Part of a small language model's weights.
Size: 8 layers, width 256, MLP 1024 squared ReLU, 7.34M parameters.
MLP neurons of a small language model. Each row is named by its layer, matrix (down: output weights) and neuron, and shows model dimensions 128-223. Each number is 128 + 24 x the weight over its row's rms, rounded and kept within 0 to 255.
A block is one neuron, or neurons of one layer that tend to fire together. After each block is what it responds to, as a language model described it from the Wikipedia text at the highest values.

L5.down677 [157 129  94 170  97 114 154 118 125 137  74 122 157 154 121  85 145 134 139 134 104 111 105 135 166 133 137 148 188 131 144 137 121  96 122 130 139 163 131 151 137 110 118 102 112 100 162 159 115 199 146  86 139 135 168 153 102 155 137 100 131 140 138 101 124 143 104 154 142 175 102 106 116 156 153 143  90 109 133 149  81  94 126 134 109 143  85 164 111 127 119 118 104 132 154 118]
L5.down778 [106 144 101 128 152  98 132  78 133  98 143  92 171 154  88 147 100 127 135 112  98 147  95 169 103 123 143 125 153 123 123  90 103  78 161 163 125 111 115 160 106 101 101 146 110 147 112 135 112 181 137 135 127 142 116 111 120 190 131 128 129 121 150 122 123 140 113 129  86 113 127 119 153 163 122 148 109 100 110 132 138 111 130 136 158 105 148 122  83 140 156 107 142 113 126 120]
L5.down845 [123 115 103 116  85 138 143 101 129  89 115  83 145 123 139  99 174 115 106 149 162 146 124 141  86 128 145  98 100 144 160 137 142 111 180 120 142  82 142 111 123 148 114 137  69 131 155 126 146 158 141 119 135 132 124 136 131 166 104 113 151 143 106 143 146 107 129 102 125 142 116  88 203 151  93 136  93 117 131 109 118 104 139 154 135 131 105 180 150 149 117 155 172 127 150 118]
L5.down975 [100 156 151 133 104 121 114 192 115 139 165 143 140 135 164 128 126 155 127 146 139 139 121 114 127 166 117 133  83 158 157 136 132 121 110 130 124 130 155 146 127 145 138  59 141 158 107 142  86 127 138 109 170  92 153 125 168  98 168 106 143 101 138 120 161 103 140 111 158 138 116 114 145 143 126 142 124 128 110 125 139 139 147 154 128 134 146 135 139 129 101 134  74  91 125 132]
Word-initial prefix fragments

L2.down500 [138 163 110 159  89 168 114 106 146 154 141 140  66 115 132  79 140 116 130 131 114  78 155 153 150 108 140 147 101 129 114 147 122 169 122 127 166 145 125  72 140 135 202 112  94 132 155 172 174 160 134  89 102 106 144 123 131  87 125 126 129 130 165 154 154 129 130 132  87  91 123 157 191  85 132 111 134 135 179 142 138 156 173 136 139 122 103 149 126 126  97 101 154 107 135 134]
L2.down1013 [137 194  59 153  95 165 121 141 113 145 155 172  97 123 126 130 105 115 137 122 120 112 177 122 142 115 143 107 132 131 157 146 145 153  92 142 183 144 124 124 104 128 163 126 110 148 151 119 130 116 138 116  95 112 109 130 113  81 129 147 149 104 128 168 117 146 122  94 169  92 131 131 148 149 128 119 106 110 130 141 121 140 172 118 127 131  91 132 111 100 133 103 154 121 143 123]
Token after a name

L2.down118 [146 102 130 132  95 123 148  87 129 157 129 113 106 124 118 158 109  94 149 147  94 124 121 152 152 141 145 118 145 165 144 137  96 155 127 143 109 114 150 113 141 140 162 142 114 181 176 140 154 103  48 156  84  67  82 104 120 107 130 158 119 160 175 129 102 146 130  97  84  92 138 139  90 135 114 107  96 155 174 117 130 134 131 119 141 135 112 118 106 136 149 124 117  83 142 127]
L2.down636 [165 145 109 119 149 132  96 125 180 125 171 156 124 135 154 130 144 144 139 126 140 154 128 147  62 116 131 121  88 151 128 113 160 142 150 156 148 147 117  21 106 139 158 118 123 138 158  94 156 126  95 139  92 136 124 138 168 100 117 114 167  96 146 163 102 133 139  81 119 118 130 106  84 115 137 142 142 156 107 122 113 115 159 142 155 101 144 106 159 133 148 163  87 107 145 105]
Saint/No. abbreviation parts

L5.down16 [103 141 140 126 101 114 101 142  83 119 130 171 160 113 179 100 138 132  97 111 125 115 110 127 119 153 120 120 110 139 128 145 150 100 119 133  89 118 116 140 144  91 143  95 119 127 101 142 165 124  82 134 178 145  93  88 170 135 103  85  89 142 120 164  96 134 100 135  68  96 113 103  71 156  80 120 125  82 145 122 168 129  89 102 131 157  74 102 124 131 110 133 127 126 153 110]
L5.down30 [133 114 142 137 189 149 103 154 143 150 105 133 114 138 132 154 205 121 170 120 184 149 153 134 137 126 152 135 128 163 123 168 155 143  72 117 139 157 117 112 168 134 134  80 135 145  85 123 155 122 151 112 155 120 133 112 108 172  97 127 131 160 152 169  64 147 128 103 175 148 129 133  99 130 146 118 129 147 130 147  82 138 174 148 131 117 135 125 153 102 111 162  73 156 134 164]
L5.down228 [122  93  97 116 123 162 111 140 138 132 129 106 142 172  92 112 147 170 138 107 101 123 107 121 162 112 116 141 123 114 159 144 132 102 149 165  63 155 155 118 139 122 146 127 135 123 140 123 128 144 159 124 126 157 142 116 113  90 138  97 161 116 113 103 123 124 105 110 131 149  98 147  88 138 106 145 112 164 113 105 150 172 121 122 104  98  79 143 125 109 141 117  94 109 124  86]
L5.down278 [128 106 138  91 140 100  73 112 153 128 146 124 126 112 111 107 106  95 149 164 139 166  91 137 136 163 136 165 115 151 158 136 109 113 147 108 136 133 125 147 114 152 147 155 115 180 162 139 142 125 170 147 143 128  81 134 115 179 117 143 142  91 109 129 126 112 141 161  88 112 105 137 163 132 133  96 129 102 120 126 180 108 133 139 180 123  93  93  84 125 187 114 120 136 138 162]
Possessive apostrophe

L5.down386 [173 122 105 103  91 179 146 186 119  94 162  86 152 143 148 105 114  78 144 136 155  92 119 158 143 148  73  95 125 115  96 167  94 129 123 103 104 115 116 124 170 127 108  99 153  93 115 117 139 171 117  96  85 146 142 153 138 159 115 139 147 128 115 136  85 101 118 161 161 138 163 100 133  92 145 140 143 117 116  89 170 124 125 152 119 117 111  72 123 122 143 147 143 129 136 150]
L5.down556 [128  82 101 126 133 127 132 137  94 163 118  91 132  63 121 116 154 126 139 126 121 101 101 131 183 116 126 169 144 125 129 105 116  90 127 106 147 142 134 158 122 129 162 123 186 105 160 136 159  96 115 143 109 105 143 138  66 120  77 164 138 165  84 116 120 150 110  70 135  99 127 144 103 118 148 148  98 111 123  89  95 137 153 139 133 157 106 111 116 150 158 169 140 111  86  86]
L5.down676 [135 106  96 138 104 104 112 136 126  93  99 110 137 193 142 110 109 143 128 105 109 114 138 135 128 109 163 129 126 132 165  86 104 147 126 118 133  98 119  96 118 138 128 113 127 147 181 115 188 123 135 110 135 153 181 149 102 109 195 127 155 103 132 131 121 136 104 114  68 117 144 119 104 108 159 129 141 136 168 131 150 170 170 172 106 149 125 194 119 110 169 120 108 115  86 129]
L5.down685 [105 139 105 139 158 137 120 104 149 130 161 105 109 189 136 149 140  98 160 143 113  98 145 131 180 114 120 119 150 162 113 130 166  86 137 157 111 126 113 106 121 146 156 131 139 134 150 106 148 113 117  92 117  92 101 120 126 116 113 117 163 171 146 140 136  92 130 140 127 133 110 151 162 155 141 131 116 163 141 123 162 129 158 107  94 118 116 126 171 135 137 139 116 113 126 167]
Mid-word subword fragments

L5.down559 [108 131 123 175 113 146  94 150 142 174 125 126 143 129  78  95 143 149 138 152 119 165 145  97  76 144 118 152 165 153 149 123 125 131 142 146 121 107 165 132 124 109 167  93 146 105 142 142 118 132 174 124 102 149 140 115 127 141 169 143  97 112 131 135 156 136 178 153 152 128 151 145 108 139 100 118 130 118 138 151 127 139 187 159 140 164 143 180 118  70 173 121 107 144 117 143]
L5.down731 [ 90 113 131 138 122  76  75  78 142  97 102 102 137 119 127 143  98 152 120 154 132 168 135 140 116 103  97 116 130 156 142 132 135 141 129 148 132 113 128  95  91 131  65 128 166 190 139 111 146 125  87 147 177 134 123 129 108  81  96 105 167 143  94 114 205 160  86 106 160 104 138 131  94 107 183 111 116 126 124 108 123 136 117 126 162 146 132 138 108 122 148 114 185 119 163 127]
L5.down957 [144 144 129 169  92 125 128 108 101 142 100 135 124 122 133 103 123 163 109 133 170 102 108 142 134  92 152 117 117 134 113 123 145 157 115 179  98  89 161 117 143 138 143 169 130 112 155 151  84 148 142 132 134 154 100 171 135 103 135 104 151 125 124  80 128 139 149 137 128 106 100 167 135 114 119 119 170 110 150 157 125 119 137 189 129 145 120 141 128  91  87 102 155  91 162 114]
L5.down958 [149 154 156 108 102 135 131 141  86 146 138 159  86 122 117 163 160  73  79 129 143 173  75 124 130 122 137 146 130 110 154 134 120 145 159  87 136 127 125 114 121 150 126  96 158 127 146 138 115 111 108  84  89 100 154 130 150 130 102 145 163 140 116 118 109 110 154 122 157 130  91 129 119 119 183 105 118 150  94 109 103  86 114 111 136 120  88  98 140 135 106 128 117 122 129 168]
Word-initial fragment pieces

L3.down113 [106 130 134 118 151  82 111 143 149 146 129 145  81 163 152 143 141 112 105 133 140 125 156 119 123 133 151 160 110 157  99  99 143 163  97  90 138 123 115 146 135  74 139 129 130  86 151 148 148 115 156 153  96  88 156 126 136 112 145 114  66 153 123 150 100 149  91 131 128 128 150 126 140 178 120 149 147 110 173 149 109 133 136 161 133 153  98 120 121 117 108  99 151 138 115 133]
L3.down174 [135 132 118 130 116 123 144 125 110 149 140 118 157 102 122 154 127 117 171 103  81  95 126 170 100  92 132 110 157  86  92 163 115 101 119 127 145  88 153 125 141 167  90 163 115  98 150 105 121 141 121 162 127 117  98 121  72 117 132 124 162 142 138 167 130 100 129 138 133 116 136 142  97 134 139 107  97 156 124 145 119 139 110 104 131 126 126 138 138 105 132 117 120 105 109 120]
L3.down357 [130 173 138 135 103 142 117 114 146 146  93 124 110  73 128 126 158 126 110 121 187 126 108 112 144 146  98 107 101 156 128 152 130 119 145 133 111 165 142 134 138 145 175 127 150 118 139  71  84 135 130 156 146 137 106 146 122  74 131 158 165 114  97 122 114 155 121 139 126 143 155 112 128 151  97 114 152 139 112 108 131 122 128 139 127 176 122 137 141 112  85 168 103 108 129 111]
L3.down403 [120 129 116 128 176 135  85 147 102  95 107 124 112 154 122 139 116 158 138 117 123 148 147 121 199  65 157 104 136 115  96 116  77 127 125 134 149 100 124 174 117 116 111 108 132 110 129 143 128 125 150 155 129 139 115 105 115 150 175 142  96  93 125 107 104 146 131 175 119 165 116 110 143  87 114 126 110 126  99 112 127 153 156 149 125 158 151 139 128 121 178  97 123 143 174 114]
L3.down424 [104 102 132 132 148 117 161 133 136 161 113 100 126 151  69 123 102 104 115 119 163 141 146 153 125  92  92 116 146  80 128 106 123 128  85  80 142 146  99 124 127  78 131 132 175 103 110 130 141  97 107 153 141 183 128 128  99 134 175 119 128 127 130  82 130 145  89 106 143 148 105  99 125 109 127 146 127 100 165 129 109 161 149 125 125 111 164 122 198 100 119 100 135 123 118 143]
L3.down620 [134 185 137 130 137 139 108 108 109 157  81 135 134 125 161 128 136 165 126  80 124 138 137 122  78 156  98 130 127  62 128 155 101 186 164 130 109 145 130  87 123 118 120 120 124 115 109 135  71 101 130 167 123 143 166 124 116 166  92 121 152 113 136 150  69 131 162 154 106 133 109 140 117 148 135  79 128 116 162 142  98 185 105 169 109 117 138 130  79 167 135 152 144 106 133 150]
L3.down644 [ 71  80  89 127  89  82  97 164 179 171 104 128 180 104 154 130 152 149 182 150 145 143 100 115 106 123 158 127 109 163 109 163 133 134  98 134 136 163 141 116 141 140  80 133 154 161 120 136 111 128 142 151 121 164 102 130 143 157 132 169 117 145 104 112 127 193 159 183  98 111  97 131 113 162 164 135 102 166  84 152 151  90 155 130 122 128 137 143 126 119 177 139 143 129 138 117]
L3.down804 [128 132 122 197 133 105 160  93 134 107  76 159  96 161 142 106 150 149 137 116 146 149  98 157 121 121 138 122 119  85 147 133 185 141 106 161 125 138 155  94 132 158 119 145 146 112 156 109 144 157 115 161 164 161 130  89  65 108 167 118  58 138 138 130  88 122 177 110  85 164 154 107 134 120 145 109 129 127 142 164 122 121 149 134 127 130 122 135 138  63 146 128 133 161 110 127]
Word-initial fragment tokens

L3.down67 [114 122 104 144 122  97 147 204  73 118 128  90 186 157 118 121 135 106 168 107 132 131 132 151 106 163 162 148  99 137  87 137 138 136 165 147 178 155 125 106 160 132 109 112 139 124 126  90 113 145 166 100 120  95  90 114 141 157 112 134 155 142 127 125 126 142 117 150  92 156 126  99 143 143  92 122 158  96 110 109 114 115 104 119  96 157 114 132 123 126 154 129 125 125  99 139]
L3.down76 [148 139 139 102 163 121 119  94 102 180 142  97 132  93  98 156  99 108 105 146 142 102 125 145 133 127 131 121 118 162 172 125 139 136 117 127 126 113 131  94 117 112 158 134 180 121 167 102 137 158 130 155 119 172 112 131 146 154 118  83 141 117 173 121 105 142 115 127 125  95 179 148 172 169 136 149 152 141 146 134 106 132 137 168 132 120 124 125 100 165 132  92  83 106 112  98]
L3.down178 [131  97  74 136 129 157 164 131  98 151 145 145  98 118 112 130 114 109 145 101 168 132 165 126 100 129 105 106 135 118 115 105 112 123 174 152 154 138 127 132 140  82 129 156 133 106 103 113 144 132 137 157 183 129 140 171 134 127 135  87 150 167 129 161 147  98 150 134 138 172  98 134  85  93 131 142 116 146  89 134 117 131 148  91 145 122  82 123 123  99 136  93  96 123 139  74]
L3.down203 [141 160 131 108 117 112 154 117 143 153 122  91  74 114 131  89 130  49 171 132 133 117 142 164 130 136 125 152 145  69 129 150 118 110 116 147 111  96 152 102 158  78 125 141 124 165  95 125 125 154  94 122  69 121 120 148 104  96 119 129 163 152 101 159  76 115 111 125 117 101 119 169 164 108  87 116 128 154 111 108 110 143 157 152 157 160 120 159 106 116 120 157 101 117 131  96]
L3.down726 [ 97 109  72  98 114 157 139 150 119 136 118 147 129 107 143 129 154 112 139  90 148 159 166 118 111 107 145 130 121  92 155 136 132 142 124 127  52 160 118 112 173 142 156 137 101 113 145 110 176 109 145 140 117 133 127 131 116 107 145 110 161 131 124 134 151 103 124 112  97 185  79 140 121 129 156 139 134 165 164 119 124 140 140 152 137 122 127 170  86  68 120 109 151 112 154 162]
L3.down801 [136 177 122 112 133  95 136 153 121 114 141 146  83 102  93 115 144 157 121 144 130 131 140 113 148 110 128 111 104  97 123  97 131  81 139 167 113 123 138 100  98 107 134 134 101 144 130 137 192 140 205 106 110 103 129 134 147  81  99 131 138 103 134 111 146 113 138 103 182 143  91 151 142 119 129 168 130 138 145 117 142 145 126 160 139 164 151 131 147 104 140 155 135 113 139 108]
L3.down862 [168 141 122 119 146 113 118 120 138 110 121 122 114 160 111 113 162 147 165  85 146 135  95 115 101 141 133 120  98 148 147 115 119 125 120 169 125 104 141 144 151 141 141 100 115 141 139 134 150 129 107 146 150 107 142 148 126 138 125  87 162 130  88 116 135 141 161 123 128 133  84  87 153 120 132  98  68 117  80  97 126 159 100 100 130 139 150 127 179 111 145  77 136  69 151 126]
L3.down960 [148 117  94  89 120 154 120 106 155 109  90 115 113 106 156 142 114 133 127 123 131 176 133  66  94  64 102 140 110 159 115 152 134 123 104 128 118 174 124 119  90  95 163 139 132 117 131 106 145 127 122  87 150 105 119 130 114 116 114 136 132 106 114 141 148 135  98  83 110 110 108 123 149 141 146 143 105 127 139 153 134 123 124 127 103 105 112 147 107 137 147 155  69 159 122  96]
Possessive apostrophe after names

L2.down653 [203 123  96  95 159 110  93 130 131 148 141 113 104 124 122 137  98 120 110 143 123 137 142 158 134 125 130 139 124  97 142 141  90 106 122 104  89 187 149 146 104 140 118 104  45 152 145 136 146 115 179 121 159 111 105  87 128 121 121 135 129 161 137 118 155 141 111 124 131 118 144 163 150 168 108 115 128 122 145 114 143 150 147 158 128 164 142 112 150 147 132  45 140 171 131 139]
L2.down781 [111 126  80  78 132 140 133 144 124 146 102 116 117 108 176 100  78 126 124  79 113 124 141 135 143 162 129 139 162 135 118 137 149 140 140 170 119 114 101 146 134 109 118 139 129 108 120 119 149 116 116 132 108 110  94 110 157 128 142 135 140 104 125 167 129 147 108 178 168 145  76 166 151 138 155 127 141 108 161 103  74 156 124 145 159 149 152 109 143 123 150 107 128 146 166 149]
Mid-word subword fragments

L2.down154 [152 111 146 152 106 130 103 132 113 113 131 136 161 115 133 116 179 138 118 132 100 128 161 105 129 141 161 104 130  90 171 136 129 142  87 100 132 129 145 133 130  99 143  71 152  90 126 162 102 134 141 150 150  82 154 158 102 171 137 178 153 123  90 168 104 133 103 167 123 146 170 167 132 120 120 124  99 109 137 116 122 161 148 113 139 142 138 165 121 160 122 137 151  99 104 171]
L2.down428 [139 149 112 139 104 111 155 107  93 166 123 154  84 149 141 117 121 131 155 114 143  95 125 114 143  83  87 131 104 106 110 142 129 137 119 117 156  98 165 144  98 151 126 106 150  91 121 110  90 190 107 161 141 164 154 154 154 112 123 113  80 139 137 145 144 145 129 121  99 165 134 163 119 161 121 114 139 115 132 145 150 101 151 126  98 116 138 163 168  92 153  73 126  85 107 140]
Split-word fragments

L3.down165 [116 142 135 131 128 109 135 169 127 147 130 113  97 120 119 120 107 124 123 139 126 150  82 105 145 122 113  94 164 144  88 121 161  87 117 120 136 141 123 153 158 101 100 150 107 116 117  93 109  91 171  98 100 113  98 107 112 146 135 133 112 142 147 139 140 145 149 150  86 103 135 133 162 130 150 139  90 124 153  88 155  78 118 153  98 140 162 164 139  95 161 106  95 124 193 110]
L3.down229 [108 180 115 138 104 112 162 131 132  83 126  98 127 145 159 170 124 137 204 146 116 150 102 172 143 156 113  97  74 158 138 131 121  86  91 130 109 149 129 139 140 141 107 114  94 102 162 117  92 156 120  89  97 141 136 103 107 159 140 138 119 136 126  91 125 106 139 133  93 107 165 120 161  91 108 135 136 123 128 122 109 116 116 157 157 168 119 153  72 118 166 128 104 118 175 143]
L3.down539 [129 191 140 145 118 133 144 154 146 133 125 146 106 126 135 178 136 157 123 168 107 116 101 157  86 140 128 162 120 159 123 135 122 132 132 138 127 113 137  74 135 159 177 162 106 125 107 133 162 133 104 115 138 145 141 121 161 120 100 135 115 145 121 122 107 122 142  97 139 141 114 107 110 134 124 131  97 110 109 171 116 147 141 177 115 126 137 145 128 159 136  82 116 152 119 148]
L3.down549 [118 124 152 119 133 141  99 117 117 118 101 150 105 142 113 145 156 181 127 140 118 113 146 148 125 131 127 118 111 107 105 113 157 129 141 115 100 110 121 136 152 142 102 115  87 105 114 125 105 135 127 166  86 113 123 151 115 197 107 133 130 172 155 139  78 115 165 141 142 182 136  92 148 152 117 145 131 111  87 127  99 121 101 123 122 101  88 125 174 113 115 160 114 108 175 117]
L3.down572 [117 105 122  79 123 138 115 192 168 118 126 128 179 115 114 113 144 138 140 137 146 150 156 140 117 149 104  91 109 136 101 131 131 147 107 126 154 129 146 135 112 130 131 146 119 123 101 137 109 149 116 101  85 128  91 137 180 150 118 147 132 194 148 140 139  99 128 124 105 131 137 121 131 171 110 130 152 156  87  71 135 115 129 116 114 102 137 126 116 133 124 144 151 120  98 168]
L3.down677 [129 117 136 157 148 131 144 159 120 102 151 134 129 131 154 122 158 149 128  87 150 151 169 176  73 139 134 106 113 136  79  89 124 106 115 126 124 107 110 118 160 113  97 129 132 103 104 132 119  92 113 122 149 125 122 134 105 172 146 211 149 167 124 129 140 105 158 113  77 125 140 110 111 144 130  88 168  94 177  88 129 124 120 145 107 177 112 117 109 127 152 121 130 135 108 111]
L3.down728 [156 110 146 137  97  68 111 159 168  91 102 156 138 143 131 129 156 163 202 165 134 111 124 169 127 133  94 146 130 126 128 126  86 136 137 144 111 105 146 110 148 142 126 114 120 120 108 157 136 139 120 111 147  92 136 127 134 152  97 108 126 133 143 142 146  86 136 103  93 119 148  97 120 113 112 136 117 137 115 164 107 141 170 143 142 128 131 153 136 140 145 161  92 145 141 136]
L3.down746 [186 166  57 120 158 112 122 105 110  98 145 148  75  99 147 120 129 134 149 130 124 111 133  97  71 136 114 104 122 126 110 107  89 120 129 102 120  89 115 104 129 167 125 125 147 112 178 125 147 139 133 133  92  99 118 139 130 148 128 115 129 121 146 127  71  73 117 128  98 136  95 113 132 150 113 145  93 124 127 143 127 120 151 168 120 132 111 126 119 134 133 131 136 114 123 134]
Proper-name opening pieces

L3.down27 [125 166  71  73 112 134 193 136 136 147 110 145 127 127 179  95 128 141 117 125 143 133 114 127  97 132 139 100 135 107 157 142 108 108 133 173 125  90 122 103 146 148  98 120 156 140 142 127 129  96 164  71 126 138 135  93 152  98 132  89 178 151 126 120 123 146 170 121 143 130 100 111 147 165 158 179 107 135 127 127 102 124 116 141 149 137 117 150 110 109 122  68 111 123 131 121]
L3.down136 [132 125 165 118 160 100 121 154 125 123 156 135 164 132 111 105 178 132 138 109 119 132 139 119 129  99 154 141 179 101 127 129  70 134 149 139 123 166 169 130  98 164 122 166  89 149  81  82 142 104 100 109 113  98 131 128  90  91  88 132 139 109 123 156 115 151 144 129 108 155 169 145 153 103 141 102 121 107 116 137  90 123 134 104  97 138 141  85  66 144  85 135  90 119 156 139]
L3.down345 [162 146  96 105 121 117 105 133 160 143 136 133 146 156 187 141 154 146 137 127 126 128 184 121 157 120 128 119 119 188 110 116 134 102 129 145 155 113 125 139 142  91 133 148 140 107 131 142 121 120 139 149 120 111 135 120 147 124 127 152 102 138 143 156 115 140 125 107  90 152 112 128 112 147 120 135 162 118 106 111 131 114 129 106 112 125 153 114  72 149 106 124 168 135 160 114]
L3.down538 [169  86 174  91 103  81 125  89 130 171 126 156 137 106 134  76 135  94 156 145 143 126 115  82 136 148 128 121 127 133 135 124  96 112 137 177 128 123 105 129 131 130 162 111 160 143 139 163 106 126  83 148 127 106 101 136 121 138 161 131 166 103 124 126 117 153 123  84 150 154 127 174 133  97 137 113 135 126 162 151 149 114 184 110 173 112 117 120 159 125 126 101 108 133 136 146]
L3.down722 [133 195 116  98 135 125 184 122 128 127  94 127 165 149 154 115 138 150 159  96 144 170 103 135 112 123 147 129 150 132 160  83 174 121 118 149 159  78 127 117 138 140 137 165 145 184 112 114 177 132 132  89  97 105 151 134 147 120 162 129 139 132 178 152 177 156 131 134 150 135  92 130 145 150 117 159 134 118 109 121 108 165 111 118 118 143 143 134 100 137 124 107 138  88 150 144]
L3.down745 [126  77 122 116 129  98 128 137 157 127 135 152 123  94 117 165 103 157 134 137 148 130 114 114 125 109 152 141 114 148  61  72 115 127 104 132 189 169 133 135 118 132 150 151 109 154 130 141  98 103 156 151 169 170 144  87 135 121 129 130 169 126 157 168  93 103 134  96 116 128 180 119 144 118 128 133 135 172 160 156  77 126 121  96 115 153  80 138 105 166 128 129 159 129 132 118]
L3.down969 [122 125 159 171 122 141 131  92 137 120  79 132 138 144 155 145 128 130  96 139 150 156 130 146 126 169 121 115 156 102 138 144 122 136 159 155  82 147 189 115 139 136  97 131 147 141 114 165 106 109 133  84 131 120 127 136 138 146 105 126  60  84 116 170 144 142 180 161 147 171 144 148  76 127 123  90  73 133 128 156 145 137 125 153 103 122 141 160 135 138 128 150 147 102 135 170]
L3.down1002 [ 90 115 110 117 153 156 114  64 120  81 105 161 150 123 132 149 141 112  97 145 137 169 127 110 116 115 116 118 187  98 151 144 143 117  96 124 120  90  99 103  99 150 126 132 134 155 143 139 136  80 145 141 132 109 130  98 101 152 121 152 142 108 131 149 174 130 163 101 127 148 135 157  99 109 123 140 123 144 132 103 119 152 106 150 147 103 110 143 152 153 146  76 114 121  79 112]
Mid-word suffix pieces